Weights of a small GPT-style language model, trained from scratch on English Wikipedia: vocabulary 50257.
MLP neurons of a small language model. Each row is named by its layer, matrix (gate and up: input weights) and neuron, and shows model dimensions 389-484. Each number is 500 + 40 x the weight over its row's rms, rounded and kept within 0 to 999. Numbers have three digits each. A neuron's up and down rows have the sign that makes its largest values positive.
A block is one neuron, or neurons of one layer that tend to fire together. Before each block is what it responds to, as a language model described it from the Wikipedia text at the highest values.

Section boundaries and year prefixes
L5.gate37:549523509570497539503519479632474496478540499472524469433521545573477419587512474503525567520560466556438561512453471536517525516487517457546473462556574490537502473496524461451549530514501554478441555542564546539525548475477545456431531510522572436491508513493490501498542545463572509414
L5.up37:465501553574535529519463458525471551484486495471462516464521593477457504566506498527485539534516529496538527534451469548546442541520436465505493445477542489507518476497507457523462495424586448456437501528518523453510579505416451556435491486410523512488534470481474524497548499509514541551
L5.gate454:493504611528490581463545575501492504436493486447466555412481496539442493534488542485578529504567534449512391461523536537522500530516548468473571444459474458567492461496543499535465484553508470476507496530470547492533464566444509464487458509413462457468511456466525539488454481496519507498
L5.up454:468565569445495520478456503583535496473561490453521443512536510479460513550490486495479535546534403495597539437536520498552489514504504484485536480578604489507534509478509516485493523547498564493437540479463468480510514501489461440511522497443523464528490440480512501513482463487494508381
L5.gate609:513489483576494549492538526481537459402551430489520548488514520466479501472506563464425536442449458483482499534543513453565446501468530466523468475503604510522601463512437476494481559475511477511483581490455547548506521448476519474539504524516501500507505503432454507457499523525535531501
L5.up609:544493495495497515515473511456450487473475495431497528518554530543516516487544467513515442493514503473495625536544467517547540501389522446559496498449585497528547444507494523607506478428542552507561484463458509473477510431481453530517500459482516542520462540489529515499452511564490504454
L5.gate688:506480511551472562486477505554540483451493544494392503419507499445465501488490519495503535442547463473541543452463500546497498516541490463489517481472478494443535445496485462494466412498495524495523470575517492485568501449451515490482548490456523520538495494442485539471498445480534509456
L5.up688:535528534439454538474461501544567447514513487502438481417536505477427505611487519472470569476554540607498484435566522510472486490565496509452496381488547432455433557466497458538484517524528548430510510444451505479548533525514481490442522557503528545537488509528496552506512518470554463535
L5.gate725:513484491432525536467458498480457473414454497526524531542466506561516510495525529504409591433459484481528577511466487504563497536502556437445556447462493454625495522523446500554455549465471443505554454492432424506468465496524421482538551565482572445538532513488496468431472542478492592507
L5.up725:508506515542472560493503561463481500555557438492418515491517583531472431485537498445507490583524563527441486421478470510504427495541496494488476494543478420531520506487519516504578460468518472507537562508538501541470481551452502399490420512461555536479543461541528560462466474520462524493
L5.gate807:531490479574524567477490467528467501468532495475445449430431472455464551506510440417424489450492609506486527538484522534536450502514502513547569506504518457563549498548518516506507454531505464566472485602511490604536506524471530455530514472496531519485534454525470503471513520453565502571
L5.up807:528421499468502501556412494515480467540496524452478484534474500410445502472484574500479549481505503507441495548437504520515505513502577477512555452509507452530441530506484525461433481483470475471517478437464457580560529507565566383551494516490508504513481547486490502488496524494494595534
L5.gate1093:527468538490503499489520478520524476459550482524497491505450464456542507532423506464532471446499498469559427550496517529470535468537471527564409534535467520506539494511522463499521479458457488570483446554555407463480475562550557529510510544518548455463466472519487565449491465559479543439
L5.up1093:510434517412526500516489480499428544449472488476484527464492523531511478482465495495438476534491526510478493541454494491529406558453492520467504514515528528530509558526511538515512466473583483503518483491513527478488548528476452526534508450514545515502521487612519513550563520484495503492
L5.gate1415:492482541496593523492599438471590504429516523481511501523517527443490483514495482471504469448451520542523545498477526503524498438448508543457499491462593428533492502501485469528533524497526561556502514496483521478452536528489507465558507418430551508547475537566527571493527541460556532441
L5.up1415:473497489510495532532508509520507568525503501486486519478520503476476472577461475442475558532543376432470532433548613506469524508455506451467521486511484504474493491440509469527563443481529526511577484554510507587493457520389449575509529503461464464504465514430491527461461483518459456501

Definitional opening descriptors
L7.gate1312:457545440555540504424504560479458553493505436482499505541533430480470533504517489579492468446547435513533487476506504444509517514472506510528502518513494511505549519520506532531507467502514494526457497577507600576583545614434538473558485534507517499520484514491510534422506432500488495492
L7.up1312:547544507495533528487441552475531462492539517540515463529472539506530496522487506456432568527528582492423559413467418409498509543444536487487446479479470547479568554514481572515457525504575483490487481512494488520493515566440479553530478491544587525487540436466490504532534516522451613506

Post-name descriptor onset
L5.gate106:452428471434535508462440522486441490441466489562518542463500486568479415493505474434447495500524547432518457403491533576497441441556487473530521540519507537597466454487455530547488522473481516462528454451476440491549499554488470489483507503484573489581526451455550577480565511599462474528
L5.up106:464554520429528475506485461512503448477523504483494500479501450460447485519513494521443498532498530476577478486531562372500422418467480469431553513504535514483493503580398525531508462450485477509571504495469477488535635579487500413573505507508513460544536446533455559471530511441448499565
L5.gate819:413465433489458528450498486526466468504471545501469555457486565486541514539464476528469518479552418576468514480447542558567470525488473434463488470446497531497472472574469502513487530493489510492540472490539529527463532500420493573480536488458484525501472537566614568504588475492532498574
L5.up819:513465495534513511495468492561462472495499551546504521582458541549486483493458401504520445488483535404550497518514460530470488455457534483543482509514551490510401564438429480592547564507530593469447551550479558472466460501468464489516413493520473469507513531502466526539483546538597491516
L5.gate829:545558461509500491406547475485574495499580539503444531425468518477491509508517455530444436485589462517563480478513471484491475465467514466479516469518471473475491551511468484536491548532464521506539545507438520510482467502440541445557520494457422485536467497500472519456494451508479503435
L5.up829:554538465480536500410521534485528483472594488560517491455535509458499473487512510450454546508507497504539515458504477538456463501486507497604460512502499426530507520527416519511523484524508566444554473446489476596504485453468515518504491504469562461500428514532559475475541471446501522526
L5.gate1062:431451581479500528505546461554475452448555487471494420581486554505477495505534501520540407600495527452481539452567490532538528455547572486529509443442483489507500518499476541502535487518480517487389486506538496512541504556493523473515572478505521551550479518481518502529556521466569483450
L5.up1062:417516475490448528541511514498503429487469566559496587542441581419538521539449541548469504435451441527456457501442538469436548475481535516463504537449453448515514521509435522577530511519504455465465516546487458465452479537545472481466492519528471536508519544512508590525470505547485520452
L5.gate1251:491505476439505616454475472506517478535520548424496478446499456448531506462417478517634553480429511466496537472451443466526455570485509482548509508477492533476557482478549539593511505477514544487508538473560539495474526526484462549484504404425417462587522549429550467516474490486538514532
L5.up1251:499525501548500404540418475517563567485444566500544493518544546547511496494535514529462527521448496553516519555508482546570556517439498529506403551506434477465444415515566474440460545549525515543464567492441509506482473431448549515560527432509481464478458550474505500497590481474426525510
L5.gate1261:557519460555468523509533569536458507506503454521547462480534621453492440447418452517497516397445485585484531516532506487492426465437544579474517484519447518457454454502513529535477549525506507495532527522493466530488482540518563516472471585428502406458540523550556511455564460531445531522
L5.up1261:544525503497502453510512469468539496557479535481481493518476477480476455502529503428544464460503489427499487516556480549474462543473478430511497604545536448458525570442440420521523450562504475510569556551539459462480460461520529453482493500462516528527493547486408536499498484544478490521
L5.gate1325:432495498477508548473462496453475526487482549458518435538491498442522514524512495547466490434505450543448463516487519478496469574505495441523615556475499465483454489490581495449535539527475477483517468450497437498528529503435470541463445461516516533469525540567487521539412456521461523499
L5.up1325:512455536510536459469442472506525540524487543522589529457487476521557604427496559499478520538546508554523634503432495489542508485491475485545474473461450498508542497461487487498539473505506539493484487443511457475501438542462498491499552435493491485484504570480548531513493529504552516538
L5.gate1487:488516476488468524552471559540506557427513511482578498569526437400547468472491513508520437397463534484488565518459482536538532548550483530547454420463498501550529467514557497464517501396465460559535509541554557555551478531533566557467500505499423480527556508550488445459483499516490575357
L5.up1487:500493507523469552514519547481469469461517558521510577491484504459460510468488551505434463463508494453515495496472381472536527491536451486449474512524563559507540461534467532582526460494564558503483469555516509498457512526460565566512468537479519506568531509570544513452424487542512561554

Piece after initial capital
L5.gate484:506510517489493537492491556481490537511469437468483472452429466518470545487525489501522472501447470517472518528497423479543450473502584516539480572441489540534549573561586519536549498467520424490497490496538549499445518500496495534558504512489482531456483553467492416515458451544483558404
L5.up484:532498541525443549425480520558481470417570528513525442525522502555488554490387496497481500524530529519503527504515486522546461456562592496520458537504449471493493471521543516497533425452499457494471598499470445445509486527491478550483501555503538543538508528473411460510512520518541494584
L5.gate581:483402408586442529480443503468472558510500578507455476507508535492495529477587535475512438483461526520537501538504473506485497509402510542469474480461422494484484475493436553577526512487490498479477477475503465537485487458523563559484576504515572421510509501470456442550445565440529498548
L5.up581:531471439615463475464470563488488537465477510570516429532503558505506524462537464520471494489476507485501495467486491473463524540476487550578499575464425465499438507526479565566552508459489518443533476489482410522514479439538497522514523483496570378480486491474456468565467567419457483569
L5.gate671:496478458464498531485471547463542548377471423487523519490567530543424526464486549499463465455483415561500475522513507528510438484538533508552478483530420526478558519488515449510496438545605468484561522445493537480499435496544491467494548511469518506454496491437426494521515526496522448492
L5.up671:461582477491409521512523486478433431529488506520461502439427466487482496465539470523507506468506602458523516549510488465481503504566510537514498545432541531482508470456538523538490497491531504519508514467443420517533526476498528511458532522520580512536457554521457458491435530451569534505
L5.gate733:520497484533481518474490519506519498487495558577558577545540450514537567442559541556447430501537553407426551480503430522580471537542440563464463463488449424526502507503478504543462511528551539534474448454555466484485488527538565499540492521548500498569466558463425491564507562475461598481
L5.up733:468481472495547493557514545455503505530488425518516467401491453526413495510430501474478536502481427468490508482507443503475511449456516548535469510552451517469491480461445482541472527555440514418520486472492469469449468494502444542547410545515547530449482492444507464518471437482446534488
L5.gate1388:475510536564383511468488580508534523582522459564510522478592444514516503512424506495544533475475510482471452493455516465463500561494512511470536515467477545473532515543528502502481545492549506521514487469545486491495535505474568499501491541514520496443498505489447497519505493554492528502
L5.up1388:485409429575489455606499565528455525524477475465532471443600410471527472592492535596438465457469587499563572517551418539518480532546499538491448562536532484567444479583530512503526496476536486477552561522468546508561535474533486552522452527450546604433506488515491459435469526544482557476
L5.gate1471:479517506474567526482443487515464434525509501517427504484474441513449566570509439497512556540498459471502512520580539476567463515485529482546458507419517527493486448531503566483522467460458486524488551421529517509462432461513455494472462555505537536427529462541507464586528493555486482480
L5.up1471:493504524497521521469519474570495419492555445461483477481519487480494524521504532484443496494489463545575544543523527558574439419515502553465492568352467562537505432483543448498558478550551565492490521441522513561515453439488488551486494522489454475532537509463458479534481519472520476534
L5.gate1583:469460480563456490450560508460471545506461468503474541465483536528491502557498575560490507498551502463453490503528518482429489459534491510561517512536468554396425495491573531513452434478534459437545494568521420399475517530512533514517463529500562582497518577543537439496462519431500476498
L5.up1583:527508470500460544481537479528484502524512523488440478484513526619536481587467518559582521532487508513519479463465516554519509406508539521498452574489463510522492478457513518468472476553454491440472556505556508524501505491514468475535530513453537483460520449440484466538518519501524516536
L5.gate1675:511441469497415507507468482507563479467507510576559561533444520521470494482521487552498488520498399469526471464485606503551477561564539471493413481435473523543429487526519461544464567510549501581486494510542497537519593524476482523537505556517441546543535475455500545498527509526496472510
L5.up1675:525406470460412414562454498496541407455453540509531549506497519487513491460515455578500527521449408476506484545498536503592477478544547499487437414485486535458519454520502457498509528476480481540490474461580443550575579535523470514511502530555504551491472486418467518514483506514458512465

Lead-sentence article
L4.gate522:551528503427451443570505511576516491574448506445518524462556551548486530509511525506505489477485521465505450517500510478422461490521479439562517464508514549521547415545511495568518443537536477566466449496497461533465467554471478485582501442526519503582478466611533440487454450519521462529
L4.up522:548476504496410571531442448463494461592477517481482488496542480501563506463559502518501555469486521498551543446541454440455475518471458455509499469576465557528469498454440514561512495505467516482495475505562481512501509444478518507547472488410495484491528514593538468438450457553479490500
L4.gate601:468471498526442477520477553508515531553518537483461535549434494468569405533456496454566524464527479540485510432466473508492477526443497552534505490547534491507559503477441588495510510465519384536484498481514516575522511472469440526421534466554448486557488507497482526460487548441559530501
L4.up601:546499482589490552413532460519446503528467529527520446537569497448415584512475514485551504527522535501529506500491517516510578476515491446544501517471473544473432564485544456470534488440515459517499488523583511513537436470432465528478478504494467545491542536493441520519555455536517477471
L4.gate625:546461484551475502497517547544513599642461481386530602533478583515447527524521592467589580490480501499418447442494521499542491520494531526532463447501475539477488513549496472555484615462534484489529542573518524494424470539514509531499569487473467490480490536471465532524492563548479512467
L4.up625:507423488481446495509530525557551493581495569498516570530508586548475517523533524520525508508474535435434486486492514426538512512467510519524504498511524518482505517539501474526470539469480505513524506494533482448490528524419523549462485480505524503506519489518526490520468511447517530431
L4.gate977:459546468460466569469530515425461572518536498557534506520455458439499473524559503561496528552495444492462511463542529467457459452447573490494498480508490518534495502469454546441615491464489485419501552525524481497483492547428541548518505409444485538568544564489455497463467497450473537548
L4.up977:506526481589558537477471459537472493571465575526466554544452508471550449610509467491494540514579457492504522513465548551580486416494445568498540465444485516493457523512455422519578534571559528485515495537546517539484535453507523541546483525442467451490488456409534592506527499492546461508
L4.gate1271:537534502467511506498534569470489503548458527532550518477498579446551499509489495485494427476549484564495475522473492458540448514477483478492503495533487464456461515488482484561551540447519471510475523499540495574472417529534475497502507492482547514428536493525441514478526497516440468510
L4.up1271:532478544455501522503526480508512509547481522511486558472575511466486497505495466472479457544518511531528526467432480440514428430518560529520569495501457501460491526502564497491573576474480525488551511489490470510515432534465504558489510480493461546497471418456412480483533509555482498507
L4.gate1379:503470559467552493533473571528467483497476553555508517533484451599524537479479462442533464403574468514514499525483451496542572497531526536513484433458555484488449434520518527466499517497474577510450453451501466531434434499470418435445597520464509534567521558569520550605488537494475474526
L4.up1379:515535431522463427436585381413565467505497454479526478571538497428441493465448578524467529475533509419486402478464541495450516526509473478516503492555470502532525492407545511609472494500470421555492547506443557493478436557505537502474510430489515556519516536497482476492465540468584594536
L4.gate1418:542501456477585523461440510521467421533498514492570512481489481536583494512434512488536521448541527476504500554437465505497528426513468507509493499514531499461555512526415546516526547501508503500487527479500492488516477443513552485537489548523522446510481469491496532469537506545579433553
L4.up1418:449502461529533523551594552507467545506512409493537511492451493547503540432512488536448489563470509495479529448563473464540490528489487533483541487456487475541516539457519496470488448477534477458526445571534514563462486520500541457540492510481567481558520464541384542476446542457464468485
L4.gate1527:531480505511474562502581477500491489451442558500518401496550489536519479479377496533562522489569517504580518484525471556500486546437498457534531510461489482484445502486431509557465485459531531491479565423481462491521481547490514493573514506474522501542505503538544489488468543491485509481
L4.up1527:476551517515514488561471523480472525512506457513496508528502525596496463452483565448438523531486422533530580544557435488502567540447411478491513484560543423508525488495539477483477496511558454532597572471479450462511602432475566491537511490496505579464469458525551430517512524524491536533

Mid-word rare pieces
L7.gate310:516443466530462459456512467510485423523534460525474498501584506515430542468541460470490461527494514531498526558543526560548464431409565527441515466500445446552495577534510488470444493513566482514534515531574534512420558513515501502498551572435418524394534508517470530513515519554474463471
L7.up310:433514515570434511533534493518540524529504439532527472461499470566480563453417544430508534530458597504506540507450541513466526490554522507536528506579531460509532456502403441510463491468526519585506509525493507432471525486525479421552485470556494522474562525478535514532500527466512519461

Name-internal word pieces
L4.gate331:520524483525535445552445504523535560576514560490488512562520511498502554509401543528549507531493499471544501476613546538472501540473523424488486499493543524497489522515561493492437473517485480459459506477500451477529542460502452475612479442562474534416492488485495509496499472521540415583
L4.up331:453478529511484458428500560524461455451524519529568512457503456490440518521469512562482497480485516498540483469567490499479488500659499479559472499497450534537523474509550564511508510525512480510482524530530562513495464503512535465530426494473439524513487584398487452474499525562464517462
L4.gate694:510470474541462455467510473527484522511479504488502426558493493529439466488471466461526418485514493485495502538507493488502433505530515431468506586475530503464450494476513513501454466507570526500514448505481466500485470400500492538434555563446558474476462559409547540540487480500447514478
L4.up694:546497444510510522479529510470533439524507548503514487450573507505459452486475485463491466553482511422499471465475506566488448468634462463519477540499461553475545435559535490510465478481488516527486399473493444458498502519545486576574505527464443537456503479468473495470552551549485461495
L4.gate704:507577510504504464481489532457464460426498492493493457482553513504444396525494482528478445474534509449449520406545513503501474604507554521500496488416518505512461498465505521447476459554451549449452484508604513520462464453419517541492518473509519452475474442479506554490481485524462518505
L4.up704:450529459544528508482411514447477450493508451549476428587490508471486544433505479453504524588482496487498517553469522499524503475492484523478472515459537484495422499479512478407396538536469459516525455447564537426461446570487460449518530426534515535596560523555410506501552476529472462489
L4.gate761:526467477514509532480528464559441443464487468558565426511496492482483511511492483484441448526430436515544528506525482444554499454518423510505526539472439557500498531566545571565551522536567444557469544538508480498565604511477499573546550490475466526522488558547461475518544553501511444533
L4.up761:527451556549433515463529497498506455554510526466516505450457491413444533507469484488515458504481467495510557534449513539556468497542434484560537539534469527514531527613548491496577506477504444567520503509535500494560541491553470525423475533407444485479479409495515500493477472498501450457
L4.gate858:484455517578448492491480484542547524503575441460412405497497469525550445489441429533480522458567498528595489562504490523476524565584530539477534494507520566535454450466502508483542521563465497535473488527505432474458484472532495612485494501496463488466450500481480524580470432507481504577
L4.up858:478527567546509451441543484458561553508584530464479489523546479541458482492526520511515564539470486475524526491475455469533542483540520492507526512502487541530553517574489586589557462526544514545496518440491532526507566490494554531445422472474494523471434512550484500527486470516462555491
L4.gate861:505530505477493537499486502460470444483440525437505545467527504494473523448480487426477489507532574403476508483496416571464485491487524460415430509467555474474591533497505598448514484491453498424537415536462473497529530497553501534526484465458548539473524500501504560552466510505508530494
L4.up861:486407500530499569510498526533496489510473455507534511422515479529499496464458529522463438527498472470504527561509527485498462491479536572473466474427437572513524451487559497501449444537589503517533521579506450541529533495521451511525507488497525536466442531418559427480442506488569492505
L4.gate1664:562498440529494547463485511546497501441493531605482503557449506557504476509534508518469500475510467507447507505514525508470469456513538547536479405521484514528481505554524578507441473566514526515443506532502475552515464510553495521443607563415488546474484597492401543549512426506512526470
L4.up1664:566469425496443518549514545415494534413496519515469508587472515566425436514460498507497429509459512419474484569560479452524441430542518548503505465488522475531559437533495519528490549472466488599433461517493513566521497479513430515467505451441469538459526503490404544557512536492515547487
L4.gate1684:568449449551498565514519454486523467449536487509485530556540523546447477463451512526463490504457551510509550534551501436508457463565550466527513536543536469466485537530474462558516498464544489447528505449489473538524541526485500567570415552492454533459492532428488501536486439453452462475
L4.up1684:476529628449527464478492483457454471500508583491603456465519555489550520500480433528488421434492511497516545515502534472515582513498503488478414468499441511508538460559466466458515562535486498554525521516517488452432504482522554454522505547522495423562493487575488511418470457514465548522